From a checkpoint of a small transformer trained on Wikipedia.
Architecture: LayerNorm before each block, rotary positions, untied embeddings, attention and MLP in parallel.
MLP neurons of a small language model. Each row is named by its layer, matrix (gate and up: input weights) and neuron, and shows model dimensions 240-367. Each number is 128 + 32 x the weight over its row's rms, rounded and kept within 0 to 255. Numbers have three digits each. A neuron's up and down rows have the sign that makes its largest values positive.
After each neuron's rows, "fires in" lists the words (lower case) most often at its 100 highest values on Wikipedia text that the model never trained on.

L11.gate378:157070107130125128130103191129141110155068171050126100134130191132123129088110129120082131176148150172117080143154080085151142137156136086115059091155102179157125122213101130134130130122136101132138149122105064111088155186145132123113065124187165093116113135123136164125150100165058124123148178119115175105176132132080107115104120103135130115123167138205128084091119146132137104125071
L11.up378:077136154123114125123095144146100159098116141126144114126138110137160115096146165130109094090136108094121073140077149108146130174131153138127165161103138134056090067126162097110115136104107096163113157120106136122126109159144083127116118059160156123116143124106074120125117059147145117180086171150153133093126127096101116158150172136123174185081146085104091107169175080045106133111139
fires in: "into", "for", "to", "on", "the", "from"

L13.gate1295:078132147123120104120096146078126111122111109140114093103129153120075109139153116150151112156165103194099143127153082083070075081122176101160090150162123154098122105121119155146209135121103176104144107081127146146071142144119150112142115110134164187049127088156172170174129085120148080069149151138131132128125148119115127112135193159128103123124098172155108111106180097132118076084146
L13.up1295:149097101106125154102094139181168171073108145151119094146160116178095104221129175128094118173121144032132147157121136130133176128109116102136151111113135136145100166124143148068088119154124097134124114046137098134161138117100114108140098097106104194174157127111134090117135053109173079188078128131110111123146122133154141096117157098175126124069157071104169131172151084118144154117134
fires in: "the"

L2.gate491:118117147111124114076197114094166171111177088136125147166123124159114141077086100153120102115106155134125149146107126104109099109150128168147117159108072129144111074162161107069083192146122086137159137113161107154115142161128144139085108057161097134057118107088113110084171122117172152127160179138069145133078130168110105154150156143199113057143167114133113128097119124093164153121134
L2.up491:086126137136156121108117028153126213198160125128104126177089158108153134137133110088126126089102161137127145089107126094122112123078194176141128143154094195134128134121126093118107135138057066096169185165170104135123113139125150052097138089111167146087146140150122135104078184133121132165096126143096130080112128160119156156086088154174126085113144124150111202077099146125164107134134
fires in: "would", "to", "may", "could", "can", "couldn"

L2.gate455:185114128100104181053140143124087130161108128075084135118114159097136172102142071114103127150135130087165104112104131127202105078108142133174122110082120159145105123071161149091156150173114141086162124140201167103170123159170171100094159160100160088130125118136139184134118171136129084125096117095090112152081115103165206119165111138153088136147162139135121124172126112121138165158104
L2.up455:201151149123102146148151080145111118162168092159135142133109116134115117114168089142106127125181165158160091148085130107125149135100175161151112105143132105124089096083140109168145090151127130115070155145119100118097098125120161145025156109090152130132116147094124113119131146153192114118113141161106111164145119051146148097152102135169105109095183087146108141111101120119139163093127
fires in: "brigade", "unit", "chart", "war", "ii", "division"

L11.gate249:159186132111153089160118151177081076171121070084123177129090146172096113114175113122160172165111143124043142106168105107140116094135169130123134154129090074101147112150131219131099175094143158138130075140142128179102153144094141120127090153163108145035066144062198134160133079141121118126153156096110159058143110142136119122130185147196150171116102145236166127132126124127131109077105
L11.up249:108128132162137126152115116154121137130162123104102118073165124149132160125154101146134106152117106136110197223176110129093199117133113102087097104071128131111130178066158143163112136142089088147105172082144084189113144091170137120121154128126131119139147180111122086164117122147196189153069098159182155130092088178130087144104077140104143154108081118141069131125167114104084111168141
fires in: "the", "s", "his", "from"

L2.gate753:168163192089095171140148100162119132094158112145109064097120104107097092121124162183117164198131176167105175089167146149144100153094140135111141112102131161183105128128151152136139129126155135086111170124148126155121179152148079188049181162153152059153152118101101129094150128113166129104125122107174133070155128136078120174125170160125093120084157166140152151123097133117113111111136
L2.up753:136154105137093150152131078179109113138159128115143103099073085125083082146173106103179135116145146151120154131110113109123132122110119127128115157099165163173110148111199137114141070142232110131119147086135132153138129140097069113083132120130070131133130115150130129129163162110121139145137155185129117126136145144169170134130111129138140123078147095088109092134079152129135135087169
fires in: "war", "revolution", "ii", "attacks"

L2.gate227:076103137190205116167127203155169128149184084137132128107157172142100127120115090102131073129145160202144117124073129157134113133150159086125138107092065093129165202114093165138123143158102149163127106112116124109167086126122150148155098146207094125192129170092141143100119121113149133159148146135134113098066153120093104152151168129149189139160135066120150112145157139094109115147143
L2.up227:117129149160175106101120195079052139166172115123097064121116145143178137117145080141160140179088161183124139125104121136182115131094179148102151138087064158113129160078073174109105087136182111091109110116110124100111158124120137106119126114120162128134149072104096139134166111093114169122081146174194140180124090121051148125197097133184191139160136086170115116080096154172174167150124
fires in: "was", "is", "are", "were", "the", "re"

L11.gate196:127102108168094103158091129087114104190167129185145101078078081065190161115181121090107105110114089199156079128065182161097152108104146123083181114092129149089104178183091136125159132141128121096159150144123142079112128139117118122163122104146121136096179172068128091165178116102106124100200141131133139074163086164114122065123059204112117119135117085091098113104145174106126139100136
L11.up196:156093114118154149160079129171115182138148160148102107192124124161129095159091142119105099060158091124148142114101091126190138121191109138123111129160154050107116170146168116152132126106135131144133137111126122116194144093125126122122120125154133087110130126120212156132157131160089113095161096107138171195114160135154071131156158090089170177155147133115114185170098199108098037087116
fires in: "that", "which", "it"

L15.gate556:137093123142161145117197157125080109067117129068162160096118132097132176102121120141166137103129153128170100098138110097160138077114165146094148076147188121124188072148050175094147143140095167121092184069111177128162140089079090093140110112134160091141184191068128118057109088152125140116106155146121109141148091150116100078107148129162065137118161122152129159074122165183142133135091
L15.up556:073065122172133187075146091154095161159080132181191092134139118147141150093095093105134135205122116181124044088162131056099160145118058132094164124174138124078175082139087145157069097156139152130103076150152121104151146127115165118093142080170123088185145193179146149186115123108165158146157101147150146156181090155119122091063080138123109171109127180084146135158099090170099108164144
fires in: "the", "a", "for", "per"

L11.gate1011:121137091137120127146157118031046072096091129111137089149168068138153134099150119137110087160156119180110111126133114086154087086100101156166115105144119057176145120090098198181180115201136107174143142081164060169100119155135088070134145193143119108124131145115124092091175103122135083148074096167150095168159126160150188111133170079104101142114129092097125116184111113099090182113080
L11.up1011:090065152100140172204165116181138169146086147111132087165105104161120059167131073164094127178132134143139113165098174169092144086104103122089144148132160103109141111167178116136110131135104140134141134084109108095140109161165113149149166057153066129094151153106105183138167138128183122186133104160175138107159099178188076147076158161166122146134111160180119072152112075110118115184175
fires in: "by", "that", "of", "in", "for", "the"

L13.gate53:139052107066113147162131165114133132130120170112086119149187107167125086094168105137109138165151189128120126134177112092130123151167177167064138209130077186150100125175073170130100143196118089107167141175175194117111148082140108151129178140164214111165155075168139119149141131109129117089142100126150146117170107113097091148143148108095173155099124169135113160167183137109088111155164
L13.up53:067119187130126165130165168126106162179135128132128137159185197147175126180075112136093180104146157071091122145148106090130055149136114155089091160160161116086102110100144201091140128157125181190152112083166117081096114109095073167179143104103092112175098100155100188145158144140123092122148120074111183106110091108143152134115130110137155128142119120158122080047127099131140112091151
fires in: "the", "by", "a", "from", "to"

L2.gate707:180108157072204138191150124051140123136158142123104110113054113158092089170117080127148104122107146174088105101110116102104065157169125123174145090113196112171104116206113126113116169160150101136130119112076101114128135141076152107121167146147074165105095133074190127109117095152205100072122205121126161091126188158130115135119136141163104077124159149178137109073188095100136147136095
L2.up707:096134117159136122176101071107151142181163102124124116166124137105110111149106067103157120114060182074139140129101101146114064182104141212149114081087136183094149072090107136189142128171125157099134117146123102124074149106134140135066139137127093136092140178134107092076137085110183079141065110124077124088111107145112107129111144120129078128112124146178166121093144119127148139121088
fires in: "can", "could", "to", "helped", "allow"

L13.gate598:120051135148121116194152111096119131116145130110096103108088135109081134094115111144148137100067108103106182164133155131131108119085116180144126142141149122092131131126150160115136140144111110168180143144156163080073140045120137162142110117159152108149118141124136172134165092125136125114109152198139155083113111089120144069099127177178129110150171153105054093146125103107179153135146
L13.up598:165098123103143145095195081138082182172132144145167124174073151144099126085082142150161168190104129092225119109126087109125116136135198117126118173160169086102134058110079138145134077157136105147175120127114172127136141139117075067063156134125101125122194177130115123140139140130205191131122114195119121088136176133090073182094091169130113115065178115090132176081160107142198163166162
fires in: "a", "to", "will", "would"

L2.gate669:139104169140118148227109135105168106163121117112111177096111078179113074131176129101110159122142166140101146090104084128159112150149142095160094187202172098179114141137137048145161157096115099117120148161157118137111115107171150089118112158165174194156187118155140112124062094160154147095139127137144095076077158128130113125023110144100136075107088100130167152055114108159120158171086
L2.up669:174145152110127164173088090109105117150116075057099151156095133130117105120119134159155150125113163212127146123101116142133129130097155093160104126160138101130101124116139083099188138088120090070076154167160163172136129163168102120110113132129190139157115129137100133121095080173129110100079134137097119175106187160136084118107151108070118135174102073108163171169149140186117137107085
fires in: "born", "life", "father", "school", "in", "mother"

L2.gate876:163149128089174154138139102167154101167096108129096108167116112107164080097190091112146166170129137106082167080185112150140151102114117119138123171143135154121137188040166102136227106118076090200113150143141169103187089073089123172157159143166133145116156195100136192124146142135200115104154156136164144087157184124180116136158097087092133071130134116186157171115114062174104177166100
L2.up876:168144129068155205148136066171149145172073131112128076150108157119128143110182054157120144104119090110065136057161127164148144047141126146132101106157129170095082113086138077170144069087095094138173189131147158136137201148155108151159103138162161122090077154154101098171116106139096126118103149106095092118147152142173091134109122156140126134124110116163118153143099106153104117125056
fires in: "mother", "father", "friend", "brother", "husband", "girlfriend"

L12.gate465:106138188184164102129125132139137175112159118090124130171122134162121151177146121126116122080145145133113129173117142071082145082096174049117174115143188102165116123121090079168120126153163100100189151131139121182123095140087093152094130118119112168140082129107110124152129071193116129111104094127120148164125082108178122168147146076081114135107171131142114130139176056124067104063042
L12.up465:096160132126128073125135044180139133095119150087141125118196134182120101196104138130160114167143112115151126125109078102103147110155166104149152176115075103068158106159153132096168116144136089104116094113182121121131136105174119115152094111135114141129130138098162111122177134078141122095074212149117076096117120168189128164156146115194101122102150133141172145162148155163156152105111
fires in: "a", "the", "an", "only"

L2.gate1082:087180098124073088148158087150115115163149129119154133168124074109163077132109143164053171137123123136103129137095110194112109143040099125150170116155060060114145161127168141145159138130147141133154150170159156034167158085165142103149100114172085071174204148177103162152042165123137149105151165108168103128124103136156138166052130068133148083111131113103111143139108174139142132117084
L2.up1082:096211119105090092102137144108093158091137116148168104115141102091165082134131101190061165062150144161094109144099144148085161099100112150053069146160092049109120147093122159115083156164147069114127141207133184078169116110210126092117096145162180122095117156153116158122140140159145125098127102112102124175104176132164120136108133095172164139146120126120150132159132128136129141138109
fires in: "of", "born", "life", "in", "background"

L13.gate842:116125191129082190182149160110144104083097134147054101181207109163119151076191130139154122142109189065094064189180097156095144172138097124111076117122110160125109122106088145073153089151048121110160123148195160101101166114130111117115099102120089149119176128144175112128136127102118167136134111161123105086174127080129089096118190157141149137134069150151096114109173117094125156045144
L13.up842:136159136092081084101162048149095146161164155146124112106142139167107093115119183122091157179139127076125128092153135120147144138177097108129101126146174115185128063130121145080185073161069121147137128065130098153143017103105154104144150114173129103237111110145152170099124085142131125122145166123131175159107107135153170097147167115128161147133105140118148110152114147081191146130136
fires in: "the", "by"

L12.gate601:087182108122104129069110101120135109140110166042096149172171133134091084091168162156108175134106130170182154128078132151112097183165174125121136151116099157111168165079125172183133109107134125161094119134111142068119082141064109149138107114095146103132128133131092127094123091115117129101166189112096150113132165147121165100161117171127118136131119200084073147197095166133084143122125
L12.up601:130134075135082186174123193137154087143147149128116110107162101138121125161145079141090109133171112155145104162147161110156152139158057127114110131146131097162147109154153085110177157095153145102132085113082132148198075131109141102138141143163101076092100080087150148142156140195134104091163169099101195147108122136078088116165085144124113128096111095152134141129130163142186126138094
fires in: "what", "who", "that", "there", "how", "it"

L13.gate1054:058155145110137111160138111079099096108160180135104158143101083149070121133114121122114196150183137135147106154167148115101136181166200089103122119103111136122074149109103194029147166099101150175120164139137149059120142140134135163120148103180081121180097096128156134182092107128077145133093105131115174064092136131100138092148162085104144166184176110080179141138093131091100105136121
L13.up1054:158189105161108162139131150162149125114169197136145146154144137141110056110069110117146107100131132151105145110144130116095140107207094050059107107098168139115178093127062105101135146146143147133077092116147134136052216159081135131131149113086194092083069177150081162104140110139128153115193161138116090137102110157120138105091123130077180153175117098190092078085117119110111087104080
fires in: "the", "international"

L13.gate1226:136123147162136136103115106163134169123121118146158135139151129177160124103086143123186110128097186176144136142140103212166159156102121091086127127145102197134204106144100146129191101100135110159149147104103131164135118133143140151148089124178124077120168133179169046145122119059111156133150114187113137146076150130114103147088051108133162103139150061141170146115151124140148122141104
L13.up1226:120153156168170128088167128144112142154126142124148129127105157076174163119132123179171110141129120116125131109126116094181103061149138073048188106071110126152148145139108157175113134073149090149101140116124185143159186139149115128172118109157077108133135167129110125163104114167115201116085140106143147095099141127128148098151139122161122204187110092055073147099114171114130141139138
fires in: "was", "is", "were", "are"